config.toml
n_layer = 10
d_model = 512
n_head = 8
n_kv_head = 1
head_dim = 64
d_mlp = 1344
vocab_size = 8192
activation = "swiglu"
norm = "rmsnorm"
norm_place = "pre"
norm_eps = 1e-06
positions = "rope"
rope_base = 10000.0
rope_fraction = 1.0
qk_norm = false
attn_scale = 0.125
bias = "none"
tie_embeddings = false
parallel_block = false
init = "uniform"
init_std_qkv = 0.024
init_std_o = 0.0
init_std_up = 0.024
init_std_down = 0.0
optimizer = "muon_variant"
lr = 0.00108
lr_mult_down = 0.7
lr_head = 0.00323
grad_clip = 0.5
warmup_steps = 200
schedule = "wsd"
decay_fraction = 0.548
decay_shape = "linear"
final_lr_fraction = 0.0
batch_tokens = [16384, 32768, 65536]
seq_len = 512
doc_mask = true
train_tokens = 365000000
steps = 10199
dataset = "wikipedia_en"
MLP neurons of a small language model. Each row is named by its layer, matrix (gate and up: input weights) and neuron, and shows model dimensions 202-329. Each number is 128 + 32 x the weight over its row's rms, rounded and kept within 0 to 255. Numbers have three digits each. A neuron's up and down rows have the sign that makes its largest values positive.
A block is one neuron, or neurons of one layer that tend to fire together. After each block is what it responds to, as a language model described it from the Wikipedia text at the highest values.

L7.gate368:094143101154130123168107068150131172131104117068152105153117097184166072117146146123156079124161170115132100131063174163173130166165125128098150142175123102145125109138141182149136096141084112105121139083206116076082157154161104092150144085088116169136156128099110128115152114093104152135136128103149143090167065124164067146093133106148136054182134193134152149111145089123143189128186
L7.up368:130136149164072080167138115112168169082128202126159120093125105163147134085120135085127090131120168161121136158132112112175193143153086128116091129105177115178129153167138113160127126103122137145154160153107149153137117098150038201136126110152092156094038107132126164142168073099169149154146157083127090114125071193091142176055126126185070053155141174153152115073142126145163158075122
L7.gate440:110134163120106130147190132122146105113087154131170125133110142212159111136157084085140171140185135081179102196131118149160155151176109095141135111195146178109161125138106086128085133147106119125194137107187140074195197156143156109141142087115130133102109149169169096103095068121147103147150130119146094107126191162120135148117104209109096099139142181123089152114142216162108154137125
L7.up440:171138175125147128151140177133150211217110081155100142176099101183191085147095119132155115193103062123160182130120069134087137151153133132156088102166138133128131109156170096145119120097128199098181120108111134090130173107145132103162106114147096165129108128079142154092154140140153133110139111206140094029135135042138187073083110120148140119155092119104108149107101129184117128152115
L7.gate625:131156130109118144097176089110078120086142158152106132202097128108141147130124151113092148093076117105112168130101114123152143179147110082096143166135107152132166147130125138142086105160200116149104087131072167134151125152131120150098180159137090109116161121106083072118103179137055161170113151191140152110027114047149119144143132118121111112121132105081183129129179151150092045128143
L7.up625:139158160105115151141108120148130117160148130100109120204099134135103072098131141125159105126159138136142120138073093083127156131124152106098136151137102130150122104137119209127109122129140102121066090110112079148084094115190172120105135105145138097144143170118111099146128063100132203162134157062157120055086081095075056156076167103113105123080132127065108126151145167130144134070117
L7.gate751:128137084111110112153131119173078135149133178142126124110115137097132113103182089124142132118119166140127146112109124134095124135099136057139134115126161124127152073111118077135173135102193120122151170120161192108117150101113045114157112124086208098109105157153118110087078083100120147150147167075193116127146144117174137141128137148084077096147101145098093124079110152117131160099122
L7.up751:161127121100136091073187110160116107185135187138156152144100171127156126106172143088123169154145123078139156133105114121116150170135084085137124107141163157160112084082188152128180152139124158169103101148118126109131132095169152115073100120120094154167094068094135098134144112120092095134090107137066078077105179103131117138139161141163170104112174091070062146140101146119176187137117
L7.gate835:119175145110102150108116185142130135176135119145128148142127135118108127163106124151089238099063187136108163125153139140104094178121148091121104155126087132125051140116160158136133136156106092203116125169149142119089166161132093112146179139092098066106122194142110098132139135101081125112132119165167126122146128086096149123130121100074143107226131111041121151076138145135128109101131
L7.up835:100104094131114077138121145198144107199170088088189168188087155152133122145111092115086157162161139112073113133134090133127132195130132032124132130106138124126137116105158137145140130114085082143144130157104104125077171189096066090153080114130131123121117096168115113173157128106128112102111135107119086117111169090155134127133131112114146159158144069134096149177125127176106105108119
L7.gate1010:130157139099148130164128137183138123130107154136171126119082180147171127115150125141142132108121146109139124084142089211112183164064123097100065060195166111147110103164148111129167125117157135106130118184110179093112081115149105158121103096158116100116115143098097094121143140171148102132143143135135084095147160145059114141175143134108161102098110102128150166125106116169064141137133
L7.up1010:147159162133099075159104163141089167164106110158191089109109135183162116118164066128139155204135191132157124081149084116145136111144110095084075119140138106135126127131175127117128152079152130050170144108122149085126155145118124124125168139121134118122081205107110164123172069079138130120101125123147135082178127123118110147059123126073133135130136152165127105107165207190124153160161
L7.gate1014:073172147101105196127158148141079135158075053106168103139123097182139177106136150156106134151180132143139114139199132126122114156096141091062117151122183114071165135079144091132118137153134121116107171147145134120143145112122112119124135117131107139185092121132141194095093099128105070143123066116096173070129131138133148163104148104175060193123124140133141077167146176112114081168163
L7.up1014:087114144161086170124131130093098159116152119132061050155167124069137070133149112178122096093135111110119116147129115147126138162151148150135186093134136070127121099142137136121173084218174181155192136112094141113127212099128125119110152100161131092101081080082070066165096109096104102143129112109122190163151122093081120115157134110175128119162140129135144162075116115199034089132147
L7.gate1197:078115128089131160149116103146112162124145144108185093140172150125087176100140166101124121101090111155160075194149131118103114146113179145142242141146099200130149099200127137123110160142171142097126071130159131128136134125146165135084121118100205121120206117105099145168130105161176144130139105095172112112085133140117183073116103186123114100097128163100103128094186114120085116043115
L7.up1197:212141082132152125133101086109123130113134178154088123147128069168124127098119134137130191181160163071214140099123135172133120186099099124129089223119142111129109073122126165091182070116133127148173169092084116099116130129105085095148137127134104125177129096116139109041135109132108080112107095228166159148174169111165103103103151124116098153074187158075053108067148123145089176129149
Standalone a or A tokens that begin a longer split word (aerospace, aerial, Aidan, Aalst) or act as the article a; also rarely "ti", "the".

L6.gate148:129169168159098098136139140114110201132125147210186081124126158127137165110119117154092180122119077161164103160154186176109119127096162124140106120127202107118086113131168126129149103155176146194176146107101113123147126093071130179138094108114093166125052144181125100109103134157134125153190116145062186100169129134116166094103129138102132142126120124131148066153124136104145156113140
L6.up148:120141134168102079150193134112100177136098142205134132147138133082143182130171186139036161090151126114176122168200127126086104105157110071138125108115121147144109114100142184110158134131120137219144152122107113135114123100148141135161031135090064164147095143171092056176151138123103131099159152156084126158178136138143113108129061142128181154118151093114127113146118150105138165144129
L6.gate190:141220197122157089133143107125114114107083127158103144133203148097143117164183110125123145129146143125084112103184117097139134099159184144185131131125140132121130129113143075137133126160157056138154156120110065156123146189120113163125116135102154155127127092102171163135141121118134080116099152141149192091105118152179108194110184140124099126074169143088146144185095134135152098103136
L6.up190:108175127099213061152138185075075147196069118187126145137195120097137126145128103124137141098121140172128113094172140142114148092118176145174142095150164128075134067112153130106153153181126110196135182161094157088129086147111113131096143120135181117142110141170114189115164153094118091156104106203125154172123137173117121151103166096115103137066090173061145157166081134087135131098124
L6.gate376:153107194110139184129162117118132127184149180157119069082168111124104161136103148177169167131138145155103134146222131135096182149089148143172135127105161143107059106142094141148116151150120093125132210107162104044170119161076130132145131146153175195130133117184145152106130179098152127132113155157167140169108110166144091151108154107114105146082173126101169134124117216091177138091170
L6.up376:096126131149097106128128136086116119189121167179158087103121099092116135115161142163115163168114172114114158098131101126053120134084148112167106130124176158135113101114114162179110122125151154139126135140124103163200058127096115152202109099104170198101124095146127209153102159132152078073138101134177165181132133153124143133111121081111079135110151113126143149110138099083128199067076
L6.gate1242:172159188138193119108123193098105164128163135174146200119185082130130088104120137150128113102142143133153149118113123121111175117203126125136123118102165122134110140123128123170133151120105122155135147097038149063163116109178181117114133142096144069157148102051168133131138161143134092135161109157114101095108154162128096128073115153108141137088094079162113140179092159102115078132163
L6.up1242:114160170081159147141173179121163138153107171122134112115100133084115103126140116149136085017095133177099066130114152136176096128185184089087139149124129153124094109121154152123133127138153121156143110105125179156170112140089136155116184160108223115172118141148146095089145126145136120190086125206137109100165100115123121141103168095114132173132116098114113150149102176134149103139178
Word-final pieces that complete a person's first name before the surname, often in sports rosters and lists, e.g. Javi-er, Dmit-ry, Ricard-o.

L6.gate491:198142164096122161094138076107047125106162124083113107102122140079145108190176118107126178167155154158184126106125121124129104119123156104131179139143148097134116147141117083118119117137110138118119122136088106118125126083106151085100070153154137147097101140138086176183099169167094151140095103164124081117127067126146200175117128123125220101082127119122163093173115066181178106154090
L6.up491:167096166113127133083133130091115075078146175158124118107114162090115103126148156112109183138143186178125159173133090155076136121125197044095146133128118081143128088088091095133113147174119107133145078162093081080123165112136127116091111155084173065076103137170135137160130144145090138119119128066104150146098084062165138164067135106141196144121162051161129129105096120142123179114072
L6.gate506:116129186147125197153099136197087103125124092159098141109165152117131090163158053121123159157189117163159127124115118093135100080121178102140154142143135159126093135092121112128139144151173112205143149178118148046132166172136097100178106132074149064094123098106156174140087200109086089157133133151163141116150121132117124140087176072138086096147174143139163070097110124097183139108187
L6.up506:101113142141156127140157139149108078170143068164128090114146145119118174124142133094148142128114115161174137169143140173118122095146095130153184141103144105126145099150112131151129111133128122182076182123171111136203150153104142138104141086119155137125097112035101140124109153126140110133137097094124103138103105171089076180081120083125095138106152117128157094165177170146128155093118
L6.gate584:054149185079100124146155102156089091145144134141126082142086184115173117154167116140111155155168098140133119153134123131141182132091054126149150165150131136108168130121120096096139091135162153128140115115123136112140178112129109103209157152066120176088097123098136157135072153101104134157126106149146113136103085129128132143087110179133156113160110142088108183088170116111166158071170
L6.up584:128119116127176107142162146147158064144152139129119142091125122117119119101129168089180078180167080208116121150133108195119138102116146115101133124090167116092163191114091074146174151100179151155100094127067122171150170088129224123136144122113099140151120162150113119118185140162094124178088138159160081163113179157167153136139100126115147219080085149134156168150124159135053117110137
L6.gate651:139141170152141180162138139109117102087133128071157062090133120060128062057104142121130140107182176174170086124082175111104109145102162122156081104171160152099170112120097074101159133088166119110180126184082108136140099098114123123108124117100159072116078149085122122145092171167100120157089127107154146112169098171129163104037146093144109131169170061139150121143174157178176160091172
L6.up651:097093110096097116142137096086145138155213123108137106103102079113097070115107090162135157148151144137123191078106134140124168099103143160144107100097071118124175130162098148145058142146191142171117068173114198106152148075131122163145155142147110083113097125137159100102081143176110100117114119081088131114133130115078174126107104161175115140155136182137153167132111160098107191176137
Tokens in biography personal-life passages about marriage and children, such as They after a spouse is named, their sons, and his wife.

L6.gate260:133133161126126129107117089125119145125124125129181119104127104107111145108160161064137158092147230075119112167125146112115128174122096050113124166103125152140146096148151108104164153128135127160097133134095127113062075105157135148103121114150089174117130161132147148106126156136129124192119117148100139087126196173135139174128096103141178068187105156161123119115097098112113144145127
L6.up260:138105111121148117181123101162127166076079100108054111142126090158086135118106091073097073132121119123133162124133128126122138138143179070108136095144101128159168142146103144164106157145233170133089115070126125147101147102147080151109085141166114135117076091132114175104120115125159144097188137199119168153087146108121162109102105102108132104146127140114147081168090163170153123165111
L6.gate749:126149154142110144165117133146111141085123127097188188125136134151154106134127095093116091121048132184131133091126099076097115123163102110119104143138166127170121118118193154125140108073122123104172110169200049117086098133119097068063080156138130128148104169134143139133184101091086154142094121096121099098183115150102108138160043125149097029082147163104155187130141113082108176076147
L6.up749:140148132116146119158080160124112168087078177101155141138159058122165109146113106124138134122101100153115144150144154165106133141103143180148129094130110126116173084100181148137101109125102143085163120138105168079109127082114125154091176135132190116101093183158202112137128109045125120134098051108173080131189100144130164183116088146165051124148102091097101107147143133108219160105074
L6.gate1055:134155125138122083076055100085092179127116177100122114113123147196177183091155141126097119147116124118198164161106165127143122113049115140124163107138169110133178127148123091096105165083114161139146123184137141154089136089133090076084117128119162118117078133085121114142137143136142112147147085092097152114116096088192108111110053135140115115197089182123179129121143166111123142119097
L6.up1055:153120076134102149121140128130146084127145133099161162129091119129173132125122121112102100148131093185184098211140147096134145173095106141143196131149058162180118148146129177159129121092130132113154119143143140121128137096157096156167119155136186108136138111193099141152128133054113088184075195152122185151161143137096051092132148162175091130148160143099120074100113169140109117137174
L6.gate1148:064132098129086136172110138144138143214162135138114085073114147126094116081107114161059114094114168120082160153116105160109055106208104155149157088117161144114121096079140138130152093144113157156153130113101115121096140137114105067110110106127143106126121125073171125132141152092136131151090047140131136092119163070132105134121081176147095101167103131104096119114108164096151143095133
L6.up1148:125127089190124074115080106169180157110100143125107132155112134107131107158079070149102149117147115113121189160153202147161105106147103157147103126150202058167102147149137134132150102097106070163122132114153123104133176162132114097110111141126120209079112136098210132120152153116116143151097063124128188069144167117153134114141089151137115145145100174143084092105147162142095133156116
Number words, articles and quantifiers that start a counted noun phrase, often after made, had, only, such as one son, eight appearances, a bye.

L7.gate78:132178157156106156154118176157089125159214213144129098151181133072150095184112115120149139113169154122112129126132156103145127137115146108114142090160098116170165131149144162136137117137137121150126166077090149085179104184163078104151121128118120097122173116103215142170154117138205116151134148080059150108124188138095102157134168176106182109147133183039116183121147079116101080142103
L7.up78:127121054168117158086164174118108153086109123185153183133192121124175117124180200125126130173062111098082112095174159085060132152070173110134114107136094144129148161107158133096088103110095157126194137078148123151065139080093133134109135056080089133139081097146174096075076193090100156126123151107109133153100123160141107133090082095144074144102116072126114173159101058110139147160113
L7.gate94:111141168076141127185129130212117098146125147172124119161083150131138141153168116096136126165147203145069117118164145131122134169172111122086154120122123115090116104139154152103161141153101088125255149131109129121173113195122156102160129126137136128126185124081141124101112062104143110094084061148145113172085120098109115145097066156129067133119162140121166151108066087098145113126160
L7.up94:144153171077104167154126142225145130141125111116188109155120137174129193126128197091084132189139115170097135119157120106145134149135101112084075094128094123070142137107166146116131080081102130112171114127074040118086191124166210079092118111170100094163144188082092137148153200123122170071117114161140132110119137120114175141154133208146109133104167145143173157044097127133127154140108
L7.gate145:136126122144054119141135137137146128128114114164095137123059114148128067085098134080147157086084092102122143113122140122070118076134125133107122154154116108139129153116145094167116168168129221124113088058130145131036099112077081105136140088173133141135156058235149161074150122152108063147171161199108145089152101150082117160135106105148163175121121110133131168131179059137147143124138
L7.up145:098085118129110112155148131093142145101100061130096148120156132147113117202157057090184155139141135151172163116192129173158143116163167112130106129142123107106114120083127149140107163083187216118100112153174174115168101171134090128108129104153130093055166109079087145106098137141120107085106162115159069095092168106114190121154121192103119083100178122147151160093147147117144084121165
L7.gate237:122123159102123110126156056162160182175126067127236166150079142102130110104136174176124091128097136089104152081130187132130124166157170154107101072154135147143087128152126139118172101061171155139112161102146148100090103156129089138144163100195158126099061126150074160058167140133124133161165150120188150133138158101202169093133085121067111161124087123126163123069157109050164174108097
L7.up237:101144184094125116099170095091099124133139127157135160095152151173152121139141106148149159129057149141134121152150134176177113093084094167117115051133091187129129077106137109128118170116137126110132138127178167139118112090120190181092116191125123142126127154116094103154136102124112130149135105060141145154097175185157116160167104098135099102156123123052116121128130135185151144111159
L7.gate265:072147115140108124122071145141155185125107127183130105128177107132127106024173141094121150203101151115123148130115144200130145115143163065113173166133120129091172114110125101109110118105131102059113159101104134140125162126085155130134159103136152136155143079146135142128095107134171115195139121175132114150112128143090151121123106126157096108152107122105177092173141255157131156101115
L7.up265:102137202100127137150094093172070117117120177131073117134113203095110109100118108173092117146109115186130097180137111111129215122140105106110174100137126105086108159109163143127188132073184063107138120084131076119106113172121161203115073159122156106156108188149127159171155121115087126179101143157129135155145187173114090163150148141084066149164094099108084123025140094134102101121114
L7.gate271:131130159126130116154128071146109153185155136148133125139119170127194078169109213117148094166137054145120072134100134215105132074072123117119126119159130153200134099111134130104108161128148198186156114109173099176174133117144180153124177090193114117119087118124103123088146119104135106126129103124155128090125113090100099146180135191165148104109112176116144144087112152129070134186087
L7.up271:138074123098105141148079092095124156121180166117125092121168150143147133134126143134172095141110153166132164135156075097130140118090165127154116133111133151185181116116196109150124133140145144168093190111160128131164112110096170109170127085135084062165116123129141151146131154162104068182115131176127102143131119130140127181163078147097146145063126183111107145112097143159108029084119
L7.gate841:182156118094144156152121136095167110138158133109128155181125154163125118126144084155141136148148124137106095121113214108139137080147161140212086157127121120136128108073162132137111135125141151156170120099090163169153146139099128129148108175129093113138115123187119143115115118150107123139163133123138144126084138085095110121123153119078079122124155098134108229102120138173105128117142
L7.up841:176233125108056124117139123161076094160134091140165116169107132160140123087155077106134124152115124216093030153117114137152113164170170155189086130145125129130160133140145151174149136095149154120188144125154178162150149173081132135141144105115146133124121111094163089086039093111154135137171109118120112148122115127145103100143128148135163150127085158175145188129117134172117128109153
L7.gate1113:137103138092147094130141105116145113121096143111150057072142147192151137177146082106136184151101119166120125074135171152106101112180130126119077163107123141116061104095167138169104158107124136176108113085079126136123151142096151129142101095150105145146136098081152097118220099106107123133185130087109182169137162154148093089102147158107097152122142024054095110134156121144161100103146
L7.up1113:132124112150179114110087096140114093130095107168137154124069065159163123144118106143161133165092134179128106089187139101167101115144104129184065180100161159153156168166171140124118164084109124118165092081144132188163144080124176130117181100116103076113171094097060130088125102177157122108122085108182129141136121111118151154145122110106093147162144116178107128160102157142134095151131
First letter right after an opening quote in song titles or quotes (T in "True", "Trouble"), plus hyphens inside compound names (Wu-Tang, Saxe-Weimar, Lt-Gen).

L7.gate148:083106085092117157113137140143130163171146090129091122069116134116140090096115126161199197089124150095097111161122157164168146139091135110142115074110175135085137134177105122134103071149155065159113131160179156126140133163102137115139163113138166123067164153141166141148109126154068157160120137126163102175167166105091145147132168125149150096129093143157135078105099154095075105173137
L7.up148:114122158180161133075165077069160084134177128162144137153093087087156133132054062105109163147133134169173083145190104156145105093117124137108183113134154126121089088121144104130107114165116141123111106156140106130128101183097119123110089132133066106125180113205160073180174121170102137087120124152107155154080206163154200090138054105129098173131147118063124097121127090121141109118201
L7.gate188:165140116114090058106101075078177106024154091075139159116139113162109136156094150163092139144085141160142108101099153177139045128059141136133160127155160195109183160182090069113149147101105137133139068081141119116150092165155181108129121139144108122121072078105123126154104115145151200150094096119083127149131211106127193146067129087120143115138136159135092137147135108137175137122120
L7.up188:131161113134149155081169124128128143109181194141128101122136118117093136140148075144142102067142093141153141142136135127103127131140138067191116115123122109087133119118171114097142124125099156084142092137106095157136125089117113126168058102119089128126101150112098140081107174153154144195172138151130163104150144126047119089064133076114121102196128118055088102119131116055126096101091
L7.gate471:141131145210118172133091171152111148136129147159133130145083096140143106109135137125092123180135182129095131075095124105142105095096130154141130119166130126132139153112198106132212157202157144163127127102119144127116182178087094141147098127114179189105177128144107119153113145108121117099105188195140149070201106084072111146111132087130186105120155133120153111086119059105152103121140
L7.up471:090074088170142176152141165206082071159134185132111120170133120157138118194180128111122126151135170072086094148100133121155146105149134124100138098129172097103075154132085120077146175133157139136181171150142128134101137122111093150111086138091088139157159168183154159131078144194109118159071138139134120075157117106106085152131192152098162138087123126144046118145147091124142092106090
L7.gate484:158173182190121146101131089126081126150176145146111121069104142139155130175153130128141148106127098155129094137106104128152154136134166137104130085182110129155115071061098089114137109124133086160135112170139116125134109146160121120185137104131166141069127166099099079145150088068133139149073063103088155103132109137134088058126077150232118122143139098069144181098163115090148081137147
L7.up484:153133079106080112124076117090093205151122101136088143149111082101133179112133113155128124087172101129142102142089142140180103162142112128096174109220130145113059142132146164121123101111113122123128125178090127111138135152127174148109143126128143135093129115111181117119193091145143159092108172094154132144109112125144115153086080136149120066180118096126095212130164133135156105147101
L7.gate743:120155167125103060121152128126121192127146162161121151081153142157185150057104129074139102158131048114126145134082114132167142127099151115077140101181120138127122122175132098172118071067073116136121114126149130104157150119142080151149120127127163144102190180096139125110135142159163194121137122149073150140137120137139069151112139151116152107126120157066080151058174123142117127120111
L7.up743:094127140090142067110083113108090163104098119095154115137145146162134103153108198097144125108096102149090128188133089112144179166117192187133099107203177089078118115040044114176127090163103117131149169110125087093127124147123119139086099077130152122140144158155158147135119142157134146136126097076069181126084175117129082129119082161187099141146075150103169136157158114078132140182105
L7.gate1068:114124162110112081051104140104119106100127103084116142112106085121079154098062137147073124179140154083113104092147099125125199109126123167144100081124161077118122172091131127159083122068118141098158140151117068142127116158127121184110112065129176154170148063182149096135098138080127118075150115137140089092071123119134124000109116133118184135185062130102122049126112104062119137158136
L7.up1068:111148122123206157176180128082102128092115123127166087100137096074086107072136176128053069075111073106144133171120101100134109147138150101096091151100091135156164119125112166151132103139063102107171207089151174137128138121140067164073094165147082124091172122135140151121181000175121168087143139112158187172128137072161182098144107100148159164084147177062149137143128142165139093151177
L7.gate1089:107135163107103109027077211129194102128118170153124119056135076089183100123124218143191036143245072085129157131140094121144111182069099130115142095152128154107131113134110094098166160126142124073095089110147114132172109179124182138168094151141118051110132156143164056098125099128150165149132133099159101152156064156101163091110115148107125131152133090097172122150118141160140115154202
L7.up1089:152128155047109094117083100052135105095181142193108104109097088145121109114145140092067126087180089126085145115154126114130081159137161121137154090111134143171121124163146159065107118137114169096163145103105144074144149137207124077086118138125100099081098113137145147180171127146135143138105129134101120115143093096108098127116082081212169147096098176065142108136134127126132137118129
L7.gate1211:124142144102173099137102099169109129174148138123118099080103112139153155067125183104144164156161108164174148118114175113148121113165153162144131199110125114166117181169120142114097110064142149163142116104089124139149142096166128154133074143126135169188158061168125118153102147104092122120148111132177144155126097165115111106055114151092141126095108095073174152092109182111168168116101
L7.up1211:108144107100080131156113112104076165131100129111098155104132127112076095090148126127116101055048120138118120123186088080086155124109174166094162101077104107134112132139130100150143095111107110075149153118118122140113096155162142114147129157142086101143136139177139131077091112185079116153070113079141042191171122156177095058035130207148143130149092159140117202124087116131154140122088
Tokens that come just before a list of children in personal-life text (had, colon, open parenthesis), plus colons, parentheses, include, and table pipes opening other lists.

L2.gate80:191058090098107163159103137128125123042098148168124101129160140090060102128063110109122052084131135136103096163122138118148082111129168157137142135139094141106107080128135105104120151168141138121158131134096132176147191205048152136192109127125136099085145051134115131157139183123141163183134160106095166209126136139154117160126094060121138135155104101138151085087096159162110070126097
L2.up80:086127112101132141095148181085143156166169083086085179067118186091105138118120136164128137096125160118111171130145174128146138067157139089120059105108142093097148181107083125104137089108176152141116120077096153127057101140136111113162168107126091120129109117145138120156125206187134133179115144177183179157150134070149164125125059134136075099134138146164092189107157098080178134162120
L2.gate894:158174142112081056120157163088129119154166092205148184108153072108116157097127108129098137083160125134082212153162091120169096179132172114124156039106157078104113060087142087164140167143080169097123131118132102113137133122119155137125122149113097144178129105115166070098122122078123115117143147118138161101121042126091118121120141090150112131103086100082134103109139097156128124098136
L2.up894:177073053171136051106155085144135115155128064080162129133098144090082157152116112108143153097133133106127143145095117068110092097097092141192152067147129138090119118115164111132156152168157101150176146126095111157044165124117149173112148136088159074131111138056108125129216125133075134127133098103095151171099131139142068148127099132117166147074113135067116132149130122084149141167123
Function words just before examples, list items or a complement: mainly as after such or as well, plus including, of, is/were, list dashes.